MLP neurons of a small language model. Each row is named by its layer, matrix (down: output weights) and neuron, and shows model dimensions 144-271. Each number is 500 + 40 x the weight over its row's rms, rounded and kept within 0 to 999. Numbers have three digits each. A neuron's up and down rows have the sign that makes its largest values positive.
After each neuron's rows, "raises" lists the tokens whose logits its output raises most directly, leaving later layers aside.

L10.down208:564540406585480468464484486504414538496533416443552457560524480597591506471524486574571484526510436451519459546532499531493457519454526502534456459487487573493541452543479492511505578521479482537535560559558479485514407473543502551581560549539461540496536568474511495517499552479552567498539490450491516556497520415505572459488539463474554464498529517429480528508576569588471518506488
raises: " and", " &", " etc", " or", " which"

L7.down298:454499500458512575460465474522493471484494510448528562471463470522488449460515413478508466449485440490554559469557493561533538443517570543483539530490546601506442437545478459506436482559542543475546523439524455483523537487501504511535430457465479495568569537508467541566519524602498484538501477470525422472459472550501519533543588531521493428502566502567454551550524438527460553514518
raises: " it", " them", " making", " earning", " him"

L11.down244:533599514472485538555497522449475423467468456491508497481546455510557496516519475447497528466459503553486555475537503512457508469525516477483519570514509530493472496506497493541511455483443529479499513499507562486504486491433564523446488525498481440444539359502526471426537507542408496539467473621538506512485418481497465485550448499430484532536462525516444438529515484458511529521385
raises: "\n", "|", " died", " her", "]"

L7.down112:436552461462522474451470488513500508537435442494475528513544543581541531516497490558566456522526471470548588449558523573532524472499541553477510554498450503501469548560503507461493579574484490550491547573552549524491537468520469549573515482467537481527531535526481510541427432511498554504491501384535437532544427470560536493508521540523488465489555513512514498488591414510441488498468
raises: " which", " whom", "where", " and", " etc"

L8.down221:445508469530502569489461451477526539513526562434524454518523574452446458576425477468488457543538432476524481577459461476483577503466505483475499483450550469540514491538452504537458471427505475477531486469455529542558509539506486488474469461555501545483503517583470480469540488443492454497490556338523562491522443533535465467530462543472582451577524514529471503528441532555507538471440
raises: ".,", ".;", ".", "..", ")."

L11.down48:511476554555499495512488521561513466523563475521496532488512562482485538511473568506450470523548548454460511513504436523501500512495481493438532416454449483551465500477437501455438506464476425499515498497476471516468547405529510483506518490476527488503489454457480530462466536578538526490510479512514501489555534543488393377512442390546531624516567489477462453465443515501480473501504
raises: " ", " August", " April", " July", " June"

L13.down101:536490502463531584446426521471467462505534527440477492462564475511488522460490509494513581555501467506475449501498479468477515407483516508554467502542544517537506519545456473483491492513455410494500492549465458537441507512542519461479545571490469566507442540452457552497515460545511459506475492538533530527567452450565547487535509486494542513524447529513481491432498454504420545503453
raises: ")", " (", "\n", " |", "==="

L10.down440:529454480534491517485447538511556529520529508553540543538501521508518497504517521564449577472406491513474473506443523562535548520539504469526492511427438484472523485463527532403460533531445399458459480487496494449465524391505533456513550509473535506514405453471458498479523520410448491623551476420472517554508564443516499447513439549467497543557490501480476522492563555489468521565507
raises: " ", " February", " November", " June", " October"

L8.down363:520560434532446464558424511487526529489578419474516558507431506526593569552535494539541493546494533500532516548566500533509479490453569460497377588395487556477545539482604462489484549507470501514434491514549501456498533482469487524528518559523471496532533517544470464483420545437510481566547465524499469497438487458486481502473448437464471480497514517407447447525490518483480474493609
raises: " and", " or", " etc", " &", "ity"

L10.down272:572442494427542474504414497451460518452553472525468475508479483493417504526436467495503549435452510512544487488409577532484487509566517483466487512449503512510505399474499556460547517419481469464460463440519510478496503476501564507507517525543519458500456541419456477411386527473444449502550521511499517483498557431486548467544509496432496469498519541431506508454526535499497491479596
raises: " ", "2", "0", "1", " Phen"

L8.down265:484477430531460461580475526463514523501543483520436532454437486497476530547501523426558500466478577528488484556473538586529481556471481449520544482572550480508535478487502441506512501442499523525476453509571457521502558422509538429497480561463499464547455500580520562492522430558526385524462535569511521553497486567511559535529438496573578565496535515488430485551481498508551605496470
raises: " they", " he", " it", " this", " she"

L7.down29:556524509484475504454449455500493499575501494512544492513524476502519482475483527475506466499466502483501449528456553504578523416487519453499529502558500506465523457428541486504555494485470416454494485480503503447516580546463575528499510465450503510514513495500490583557492472436479531417558498354521495566526504549512466485518582534469466502448519533499453546486499496481468513502530
raises: " England", " Europe", " Ireland", " areas", " Scotland"

L5.down47:493544579476553487482506529451529491513478554467477493430534542505492485458427525497461506462500541469424485541504495526470493491537527518513519502542498500499484468511479472521442481520467353444532529492519432527472492501492508593467453436522533522528500489543549505565432557524489548493492383352426460494504534499496499482545478537492396509479523493491557524498522480476585565480519
raises: "=", "General", "-", "T", "Personal"

L11.down494:431452513509467536516571495507566493521497478502554471469472550485506544503483496466512476468453511508495477498492520485444546519471484531469622430590536473503498508453504522449487544495531371506459460524454464558439493526492510408535419458488493496423499488474493499506497448545537451517534482476444527560466473476555539547466524442486471563515533468413525374498516495479460467520549
raises: " on", ",", " that", " in", " the"

L4.down630:601492518531520525550463509506518524605499561453472569434540474503523504477500520476496459495470509493528547513460532518527466486441495404518494479478456535501487528542496449472491537518516565462481478483504543510533488468525595507488542489438518481569499491543509474494401540502531507620541554597558591511531399437575493522427480416446480489434452484498495475493608481476511443545542
raises: "\n", " Despite", " His", " In", " Like"

L13.down476:477530491488531447484484642584481483578541492463502507507471468479496501562509595506532473451455518475565473491481526531475513511472542527487486430428482569564482482509519505480506499541569499468439506511525462470547548509468489560483514478490549522472514466544484513491519462485503481543512501654505503552529602528464487462442493495458552458590563581475522486477419508496471511561465
raises: "–", " –", "-", " -", " events"

L8.down486:474501498464404455529509498562482488479477509537547562480581534465483557519486451481585510461516599452532562534537496501591545545519484541518477430504526551529442558490518566526495523476467474493501514545498488504482444502430453359572558547484468509499528518506532504434520486474449451521433495426522551458500441473523500535504485503481523531525489443523483575462541500377523495467529
raises: " year", " point", " month", " end", " date"

L4.down553:482504478449501508494518494545501497529503528550530454438539554463485482500492534488514491468456467489448487531454480520485481559552509491462502479473529499563500454469642482505427493473455496428499459534527515482502515516552487526505481412571488558436529483516556544517503472527523443464509491465468503552416541460428501522463486435464542516494515467500513468568513568427454524448498
raises: "?\"", "\",", "\"", "?", ",\""

L8.down247:446530477446488525462508545500543542469571585531488438551423537528516504470512511532519494512445504521427525519444500478492491459509438457553525482573460493519475458489447474565545512543451430475530456460469504428536535552564528486524436551517457394484449429501476511535576505526601492582518490444538430482537472551506461529541471533512458486467511516450546433471489440489521468528484
raises: " the", " a", " its", " his", " an"

L11.down274:514544411575511539498443566501584500509470482477500523474462540497479466455414552452527514504526515520526485481547560539510468541493572495475563460480496536468411459462482499550477507483461556545467481540472480525439489474468531468471581517493496465523490487492497445456497487551470599540500457396474523494476506484478511489508445460502467527491567466501522555499485455473477516496561
raises: "'", "’", "',", " debut", "$"

L8.down514:488556493489579551519488523487493560513553517516536480512460500487525436537541556488464484525488464491470498470426491554526461547440433578459519524627529475536576490471490426514556484473472411491520510495510451482456466515566515460474419509475501484524512496511521506526480517590582429499441486512437398535541452570500495489523576609512467445516496515462527450452502438506494530526503
raises: " the", " this", " its", " a", " that"

L8.down232:508482462506447536501512505576520532522586485498540562512473591496481554516516438520474527466530560484490464504511503453506549476478488524488531478471449532477565547495505431476453491448481519527560518487511502498450468439493532516503476559533437503538494460504479510504532535541480476502502521417472522546505510515512496460524526477497446504540537457557483528489520508490469552520431
raises: " April", " November", " October", " January", " September"

L10.down383:523496510529498503496532487578520497501458436490507504504436452514526527478572533400542570512461503438517454528541483499527502555489461485474483503533565490416525459531532484441507516487466474517561452445511492461545494568517452530557577502488494507548455508519516480499536532502507544486425537491535487541501500490591435564509525458418563556467411484488437562460475557518498428528447
raises: "\n", "):", " ====", ":", " ·"

L13.down426:509459529498478484494507466527579457528503461484529591437519482506473522521491544525467491549490473489563536488498411471518493525475532533383510456510494455568483501515492544516493514571535390492456520465462519550473487498514472497450519521508496493422599452476443532502479505540547564520478464271377468500484570438457529473528432565533489496461472470545516517494463513489465504542509
raises: " November", " September", " May", " June", " April"

L13.down386:508488485480553531533393538527546512458493486459525486522496482462533419509478539551556471473562565519414402531516479497470442465484568510491478509467478529524441399507532513570428456444508469514536455505480502482519555540568503502470468522463470519497541492493462503470463499502483531479467505544402461407529519531419499446475520508490459442518451501451499510573572539495463512484465
raises: "0", "1", "2", "6", "z"

L13.down227:530496496457488514441480494462474508494514487498443525501491535487565460534506522410471484500493457576512502485511521491483550484470522467541519542495456553540464497542497472528507515495503550493580516469555559469470464579516447531464474435544480468463481485491505496499479489509535511527511549706520563459479443460502428511536491490467382531530464448472500452508468537585555441565431
raises: "|", "\n", "\"", " cancer", " MCH"

L13.down17:462597486572526538477548441534505548499494452438504490488524493470500552494497480510495450575536455530533554477447553519495467576395505461502570511519484468574474518563520504516514457501532450510477502538502526555459476515544499456475531430525549596476445465483541528476515454487566495484413458703465483485521434486508514489567465547474483517509468504469478521530518448528458470522494
raises: " |", ",", "|", " senior", "′"

L2.down407:497503555545469480416567554585483536495512537490513553513501490507418501518454509549524469480468489547488535431463502476474550577456454505558521512512464518449461507480512544513533499418527456550519576481512502484501453562496466444546535553476478504508457485455570524432541516505518484427462571560540514460573555418527521528440537549453522519531473591521427432476577511505511514480495
raises: "ible", "able", "ive", "ability", "ring"

L13.down573:519530447526479493426544543524503575504485483469502437491525546502449502437525492496503597505445524490475426452523519459544484479447485558479487447508566474469472538497530501520474443542549385504463499461535506508500452421496508455467517449507525584511503420512541505522534557531538535483478513645518481459501487562530497539444477502561526553514509507472554480491457533524513492480487
raises: " to", "–", " through", " and", " after"

L5.down444:524581492514356514523494502496494481524557516482486491460471527428428458529473577486446522533520404512502521464515487512540516543503482539476496397466431487588539504587605446487544525516488463493496479465498477414512427478481474475508502504475454525488460447480440539548461449473554448528538522487491526455507608515453502509493478521462498471433486550490499464474539465450498487488496
raises: "==", "===", "====", "Government", "Chromosome"

L11.down473:530475489483569522521468503490439497460526513452473456576520509505458507461544566587537537524528485504501499524490493520556516482411455507537487500480464567491481509512439510503448459525532562444508469487489536460477525498554442432469512502511424452546510437505493454424532466499536545456537526501446461557508482439491465509544549527476518514524599502453544448524575488462497493499517
raises: " his", " her", " than", " their", " whom"

L10.down549:482556511547501451498483549540505528512508408523596502411456505496555513535507491533548497494483520518505449511488547444504474421423510482572410444500427498552486528528557486493557515510483468520530522534534513551494504499485514505536518578558530512577457611498496497521466543495519410491563519400523428447474537542473482475530454500541476540494570527485520488588502530537513469491402
raises: " and", " &", "ification", " ISBN", " etc"

L13.down361:495500482474502502467515498562525470563510508407461525429489546518500495479495470525575506459508527464559499421518505390474476590483560505533433422447460470497467470572462533545475530524552415523448509444554484547454477430490476527581546558512539514480475515523491533492456557605546512481465510496421549508503548409514463513510520492481479518407499408488524490417503490539494494539508
raises: "-", " episode", " day", "6", " –"

L5.down196:494412475503476446513499549524494459581562538544487522482508517454471522480505551478555565501500506514543457546466493425509466529503437515551564514548564467534507478486443559522578451497515479481578493462602513524467514488556577508563447479486478450501506506532504507468491426514444478488545474534529568577508502542530490488449412445510480596535503453503530478506464487487573524583515
raises: " it", " therefore", " we", " they", " thus"

L8.down492:508483461517483445511456505498515466473534498492488490446539495521474442472428463543578510462516582521473505531575510507491526456520574531502442527506447535498538586477527532453448515509477536560521499503509513502589521429489454490480507453505471464526535523421432518549470510606456504514531485381529584460568500496480491449478468504492554415549520465517497511532493505487454475526477
raises: " have", " be", " receive", " include", " occur"

L11.down133:469438529494512462490497515581502497511503511514522461517451414518534436489490525457546497463507467538499480478436451471499468498517484464527521525521532526537454400460471491474501518519484493491513492503510481542489477509496474535503541447455481496466434447553484493525572486570521479503573468410506495481481489480508457532501500503463464474487540458500506510547539470524509448480511
raises: " a", " an", " the", " another", " something"

L10.down116:481529514488493542537452470526536484470578517553478467601509498464445474526525517466532543493508584529486509483549492445518534524548445454529499476498594457428566459512519458490523493467412471538520461481477539486434519508554557533529574526505477427533486512548464529494526448619541554517497462336534527512477538523523510468457485506527482517435457515539477429502526561572542524542511
raises: "==", "=====", "===", "====", " =="

L13.down699:440522503491456582411486497522486556456575535481550516591512528491489484564430501542540494464471462473468423490518523444482528469449538495516447507445568535508541508498541479467562547478528491566486511495464498534494473519504509505494588557470483594454504448454507527414557537418573495536518490581474504586513458550483401430478554506415481470542487503487504533504534504498424508452548
raises: "1", "0", "2", " –", " -"

L4.down142:473481528489553520473500490486585452538512520511528532478571489466454453535466464461502501486559420527474524548487454483511474515433507544510465467499542573520508495525531507526485418463512490430481483493500519510520539488545516504402473488399554507452558472590526515542459434448490533406522532429524521499532475500599433519484528530519491467467531466519499486481484453479468509452540
raises: "\").", ".\"", "://", "}.", "\"."

L8.down266:493518484484432482532470479486501480510542465459496541453538530519496528546544503515518514503479499526566574528501475531491520478578507513518544485491525565501521445471475505477502574487520588477485538557506509540419452432468417552555471561561524553440526493492592477457533480531537567499488472362459429407496540503496528486460496478542465468503515450549520523505454468502540402472534
raises: " year", " month", " years", " months", " again"

L5.down292:525548451578482438512467506489559511571541472608516547471481466428541482454540482519529529481581574421579493516503483512518500498497507499588568490490543522434472545535459495554490451479499509479493487561531506433543505468528541483515544445451419471459480554564569459459476455488545463589471538662513557534523466491542472546508454446526497540476530498495499452503551498510523514549486
raises: " This", " However", " There", " These", "\n"

L10.down271:501503526493468512573504490497571470509481511438565502484486410552491577528461510534527442448425494508543510491529467425542479479464505373471529506499449553560514468481528487465478504393535524490494433466515463456528547583555535501462436499532463497474504503468477524466507536485532495398466503635532513609503429474349431455552576471545495479438535455505494427546507557541455514491515
raises: "1", "born", "d", "0", "7"

L10.down384:454507479529526502477480535481524519536436509574458547498524508527476616518471505517512539510524583427497543518545540495467459493518520544539492461449564508552472457494533579472516516525520533504481519516580448549510468502452551489550521506511495487607489454490533448474521517473510527494561506497461570515518502506509470465490488453436468556493532561543490492492480442519502524519577
raises: "'", "',", "’", "-", ",'"

L11.down386:439433510454460452491521425504497506479463534455546513533501466509473473523478472495528531469500568519542502492560507402448467537488497460492530431490469529552518490509490492510506505528451496493464492543495482471471437491531510530485472508462486471451449477491489444472470469508529439418520562874514571494490506522502545492472511467533498493512529546480511535474455520526509490503482
raises: " I", " III", " IV", " II", "ige"

L13.down26:469551455518560511492435554532566529460518530504495488501577539459490547514493478488466454541511485492512402525536443453475497527508538511429537465465500506493487489560497563473461473530536313502532516523519503524549495488501456490425450495482496552462475471462489575516500503520492467455413448805452512547514450487457496481504501513565459578451463522460503495464480522519511510493465
raises: ".", "9", " |", "st", "8"

L11.down195:502561454465508502534468495574528462490435489540562506516535543471523425476485501428488552530389533529457475502504463487483533542489568459513538447450526578582461470556454584542496462428456453531481470466530520473462457554450536449538457451422516526509449497473482527485566547582441463491496497593491570527451491372502518480495530476524491431502514512507557537498495555527480499506456
raises: " II", " I", " of", " III", " al"

L7.down40:454458509570504523511501457548540523508561541563541544448507472516479527555514526422552465467479521524492447481410562458531463442509422511506515415592521484415494488508437516487559442552485444437514502503504515534429491526560556429498527502503483409511447563547592559468434468534518467543476502508509427493458479551549486502512520527570435516523482525501461499516503454527510498528471
raises: " the", " this", " he", " its", " it"

L4.down399:620525497554553503508461524529540507462536487493460523528559485516457543546438446365531584526593503564464486505467519464503450517455468590491508462466490433489487511514585519475471457530512443528476446472478481458475542508613469552489442476555499557473526549453532547486473464458516493416527508437451441505411483477490484505548518447560500427480486556413506487489472491468461512582530
raises: "0", "2", "8", "})", "3"

L13.down581:542598528572480492468553526521468546517537555528481523449524410522527512513485509452491540516503435503554512512470452521571495477497483442482486494456540434493507576524539578535575552543497411522537480452479460542454555507591485523548488432477530526509484482493452511489488477487533473465484547637581426520499571563467454467492518489485513484545484500474507502511497576556480500529537
raises: ".", "\").", ".)", ").", ".;"

L5.down676:469495516421425525490497445508580433488489537489483573538473534534501551482520485472480511487506573505548504571589518482482526508566605521491486512470583495590565549487528413450556479541548524423500476442484495559517493503449472500508522476537480493434525492512521466449520503540517518518412426486529564550475513478569519500466568447481483518432433491464436437472482505516494436469538
raises: " ===", " ====", ")===", " ==", "):"

L8.down608:428529548462573565514496557522636392437484538540501493541522477476482528557501527507543400502502516476479528455441467543553508440491481457531515519460480561516517550482475515482514539498616506527495473500549474560545439528532507516533526452523526577509471442450491559469472502492514493448478481508462507447462447493524505493555492477461493517486529461497470510539478514497492476493543
raises: " way", " been", " named", " job", " license"

L13.down261:495452471526506566536483499531513517475502537515475542482541477418453495550432500484528468570533465472465492474495505511494527539464493535442494512506497390483528468479510487513449499490509471441500501488571467489486473510453460517443491548523464506485508506461483482494523496491449530452508464993466486536577508454500453451535497474492475542496476587479534495484456523512491520500558
raises: " ", ".", ",", " in", " |"

L13.down82:504488494565572464495500481470505542450542471413539472547467530534488490481493463556529445462515444500478478469503493455520503447519502565431498459477480480487497494475574490482388498514500514466495510535475456488485455516493511544554475474509509509465491513549454476488489497489495437479493536532457500557456476495442470512471540491510425447470478490444476460409549517483445473420529
raises: " times", "0", "1", "..", "Year"

L8.down611:521485502480520499526530475537536510461465482466485555497510524474514565513554488463526456466544499519546452530538459498544474456574485506559510503522546593549516511541503524426481433472542489490584488486479554571436430520478509441535503513482477536463538447496539492517502514463554561418484470387506502495458525625539420501499527434452470469501527528514415490419483429457495544508598
raises: " year", " period", " years", " month", " decade"

L10.down403:510497442519476490541495524520485490440500482461467478528390539444508543518483484420490525510542578528413554546491519520545504498505457495481520502520524521453529564488517432545477470388485486536465489528452525506604488470485567509493522481529572500475521492527475524483436520515547486460495462280440520524418534516463555537484401499545488512466507535594494564531522391509621481540495
raises: " control", " access", " recognition", " away", " approval"

L7.down645:486519565504487444486500437500505526497493544501528493479430477444514474500485583506533541540442491516509482462480495416512510478527548501453484454523533452503500338547506486507513443448477429433492501540469479558528494493501540532478481472489471443502477489583530446492558503532562432512478515479460505549489446536490429507535466518446537494513531469542464481490500480587481431507508
raises: " the", " a", "the", " how", " there"

L11.down427:460516513461490498531497525538563514481537503463527479531532469477473417524499507491510479493512479519497502515503496551556475476452494550544486529570494463433434518499547469489485539494482364520514527529535550475494500529526518509580484552515508515519514462469526505527509554503441462451417543474501485522560429486511473432550501517513504483457524508549548494493529548441472490501637
raises: " South", " England", " Scotland", " New", " Australia"

L5.down464:526448536456457484502536461511442579494528504425509531593431542514510460453515463502463485542552440500444482489568515493535515519552484492462582510448502468534465500490470503448453512452523500478484471488520460448440506434514471495587503381432543495530458537511526559497496551539520474533589501419480448502436497521460502507469623533527491494504508510478547533529524474621518518539499
raises: " it", " a", " them", " the", " an"

L4.down463:491525418451564522518471494523517415434532477543555501567528564493527515527486473540544550503557507519491546496577490466537533483506598508503452523470485513528507497439509485406484504506490525478534493498481466447571478455464474481559502449470535465520469486539416474531472521598452497443548467428491536488528493506511514509550467439531475464519536507543525501415414568474582462512440
raises: " have", " be", " give", " remain", " make"

L8.down546:538531480597470465550433496476440519541532494531534469468521475509458538492511568565515401505489506506487445529455410517521407563459512448491558469498467489502511455546549459510422570502482420513505550523546545510448570437505437537514537546504517541495466493555442446475448524608534466509559472367531492499490499451500512523509501464520403464515506474532494539511472518509517549578504
raises: " July", " August", " April", " October", " February"

L8.down7:482485495482471562523516552501411467416464485525469506479491430583436503448548556513556475481535515459446477454418511507490434455475433526504563515559478419502467500533536487532543475548455455476439445480479515517529567457546569454492396492471497500508487481538468474434576471466551432438518514418549476549514505504501558511533514499556508453466511510523494539517534523461409523510381
raises: " him", " her", " his", " he", " the"

L13.down686:456489391543535547447464409491517478542561544461485478483487424464470447518411531542509502473559546573525496538480438466528539500530530524503535487470564533524475520531536452544540493551511549493502474560558485522466538491550524502488506465472438520496524522510477527549519553440461515455494536196467468491518534499450489564480469518528551459506464508469505498559476564478479526444521
raises: "L", "R", "N", "And", "E"

L7.down263:533539475525484458465558495509442517471565548565493503497427524520515514548510453485475540495526514509508534521483518411409523447537483491561536421564435559494462405492482483516500495559481501521470424478496481478533528416542548475570472483444477553503480503546559504492482470479482452532482503317515540548541528505470522538534456527532580492529508432530491471496505517584552531523498
raises: " him", " the", " them", " their", " it"

L2.down158:454556477538468522450540418510492463476542527548484425484528559508418425523474523516496544593497482545489557556457496571551453438494568495487483463458494473439445449529492492532526470495470419481521537509545462509433477464490542468617462473497481470481432445522483540499511503466486493540605457592486493448566525511500578459413510455529504560480492486497478464445451544464509467449547
raises: "==", "===", "====", ")===", " =="

L3.down362:579481442522620486512540555513521534592466552578524499548466418475526559530482440506434509496532485483486475510428512548570445452405483512533452499527486512514520482533521506553465576509494484409514475508540512491506532459538513512492522528479443498616522549469512487498450520460530503480469514499478590514548430561531452512474478452496481517493477478492446398496550475507474456513525
raises: "\n", " However", " In", " Many", " For"

L8.down243:554481442605564548485522480468501498469579508517499443529576473499487508467519446538379534531534526528558486517515500478577420492532492482528510508502535507478541537511521518545563500480469574465488477447504473549481580527533509420497538429490530583495437507496468437461526551525480510461391523464583546531525474546505532521504543491549484458470524490483510475551528481553481541530500
raises: " result", " reasons", " source", " ==", " influence"

L2.down637:457527462461556486503465482421435476592457471510547513464553517459502455457526475431490509500502436535470432458498454587536510467539531493560416459441461503529561503537463525492463464518520528500490501526502488511464447443549470542416544526526479488438502486520495428472485523435451561493507483499488586436557484511521571501514480510497492548518529481458518504503438519493516483422485
raises: "\n", "|", "”", ")", "\""

L13.down43:499526469473460503550516472512508456540509474518504546475542553473491431464517537521460455535457505514486521548513597464467462533492474509545560526558512521467487425573570484522458542506469485493465482404500493493455518531530507527496458527465434415471500531452532537498516529554445504519489476326469465547523504606507505367464562427456549519539507484462510484470537525518506431460498
raises: "^{", "==", " of", "===", "The"

L11.down169:474523472581523506500567529493474466487505457475518503432535523454464510425527489499556436464513481547475435500479540515494468488436496494528504531506487503493482526484561503497502511516519415453466525559504518526444458563551543486523500530530513570527473543493479451487513482493537530500456530608536532512481487453561489494494428526444461507439518521478513485502584492504524518521418
raises: "\n", ",", ";", " (", " but"

L10.down697:511462524511467542494480532477498561477532439540473451473469559553544520514494508525460467492531522505499454471554468480538495529586507495535447498463543487511528522483537487493530446504446431547534463501468525461435448486546491497530506491477543492480502522473464460551492513477424511483549465539485522465563536460470542492483458446502471546508496561570477440501456472522557469505538
raises: " released", " announced", " published", " constructed", " organized"

L2.down312:469548538460506509510489557500479515532534523457416469397504511502508519507398546534505516444507475477406488502535522477499519503457510488508460528510470447487475516443517516470505511460509456515432523514514529449527476507534507516479467502501549540501538557492487507555486514515486486521531358414481489477469516462498487505541511534520433491435532538469534477493549459517516483491538
raises: "=", "General", "Personal", "mon", " whom"

L11.down700:479486516506523576542496455468551521510555535453434520495475474454522515594459538500490528618501417517496557571519437563520527466531515398478511421549532418545461547503535492522508468386493485500518470497467500545445548543499549512466479543469437495520551431547423504516526502479460534496537518584507519521479456528428482538521534478499469580502459544510449517483488547574473498515539
raises: ".", "\".", ".\"", "}.", ")."

L10.down21:488512525506476456465520482541503506487498543484414485562469534511416461454558551467496519470510531520494500483455515465469520457463479507510515525521453496506534498486453497522544490505510274533521499467526499541584477495526474549519455456486465514509481477542512456538504529521542453542528380341502509482490496514488506525476470522485488508485560503464486483478517465492526502479488
raises: " a", " the", " an", " its", " their"

L13.down110:524412512487501505537505485438386545552517511482518491495542487547531455466593502466489497585484491514513549545506461500499492514546416495445445546432570530536449488475474423555464528520494489471520476556478501506453514481553535488432400434484388506525477508470528516528505530582508534478473522256516460500508445540468527546499428506541541471484523536503545499538554506496513509499456
raises: " the", " a", " an", " of", " it"

L11.down187:541456478462525459483567433443546456501414472400562505519466574502456538521528494416565507527511538549473489406514587496488584451488502467454447491543488461451507498483552528494522515573516448456554555470460541472541538479466508524449494470506469486521586470516509455543476461478524500465442489598470536465546464524547537490520472496454493506539504479510487508523479442488536520443460
raises: "\n", "|", "The", "====", "=="

L10.down497:490504446551513459560527513507467562452487490527578528478470458464537516528467516489555544515424496477446507511496493497511418463472526484501422465499483540488488436450536521506534505536510547491482602494503523477396492437482429524542521448547449493525418514494461472531473541452511544531564510572514475497481522442550553518457514552562499526572527471473522548522526450555428515485549
raises: " and", " &", " und", "/", " et"

L8.down385:486482425433576478507499501491517493478493455484493507509438461550510560624465519510523547471478463512506491506450547495522539524414466534531582493455548545515549528577505455470486470483468542521528484496546596495477546517506615449479509557487418547552507518481512505510504435466470461535539587444467531499441527509485514486543500489559542462523540550441443446561549546534504560446467
raises: " himself", " this", " his", " it", " itself"

L13.down451:512439515452481441497468506555501600495469523435516495538456532480491507539461502530483514458470536499500564467494429469550470483474565497488519521484500530560532541502459576554486515492499465553514504448513500540512472481539461539527520552552509513479496518509452566542417522468507548480478473637410521548508514528532514508463506562461522516428498523406518493538470538469444586572456
raises: "-", "–", " –", " (", "its"

L7.down121:533501521466520403366557449461552477500527456474524501530484408536514502531510530527522602497476454502540553425491522494525525443468469545562428442513549531544577461488470562554528518533492351482525470453499478488474609495600493526466483405364512528470495531529540540487539479494542508534479502411475458551420491485495507466440488491513510505450470492519469450465546444516494468536520
raises: " their", " the", " how", " our", " what"

L8.down215:523487450453478453530474510576512443466505510458449489520483557502475441533496497526559522502502444542547542513447525541538526486421557493470478439547468500513514487513456509566462510531475498494538503509483536423449515465453513475475498501554509506494579455598520482519478490425491461517446570468415467517446530547540507496464533502489507563475618510451488526577489500507485521515476
raises: " them", " him", " they", " it", " themselves"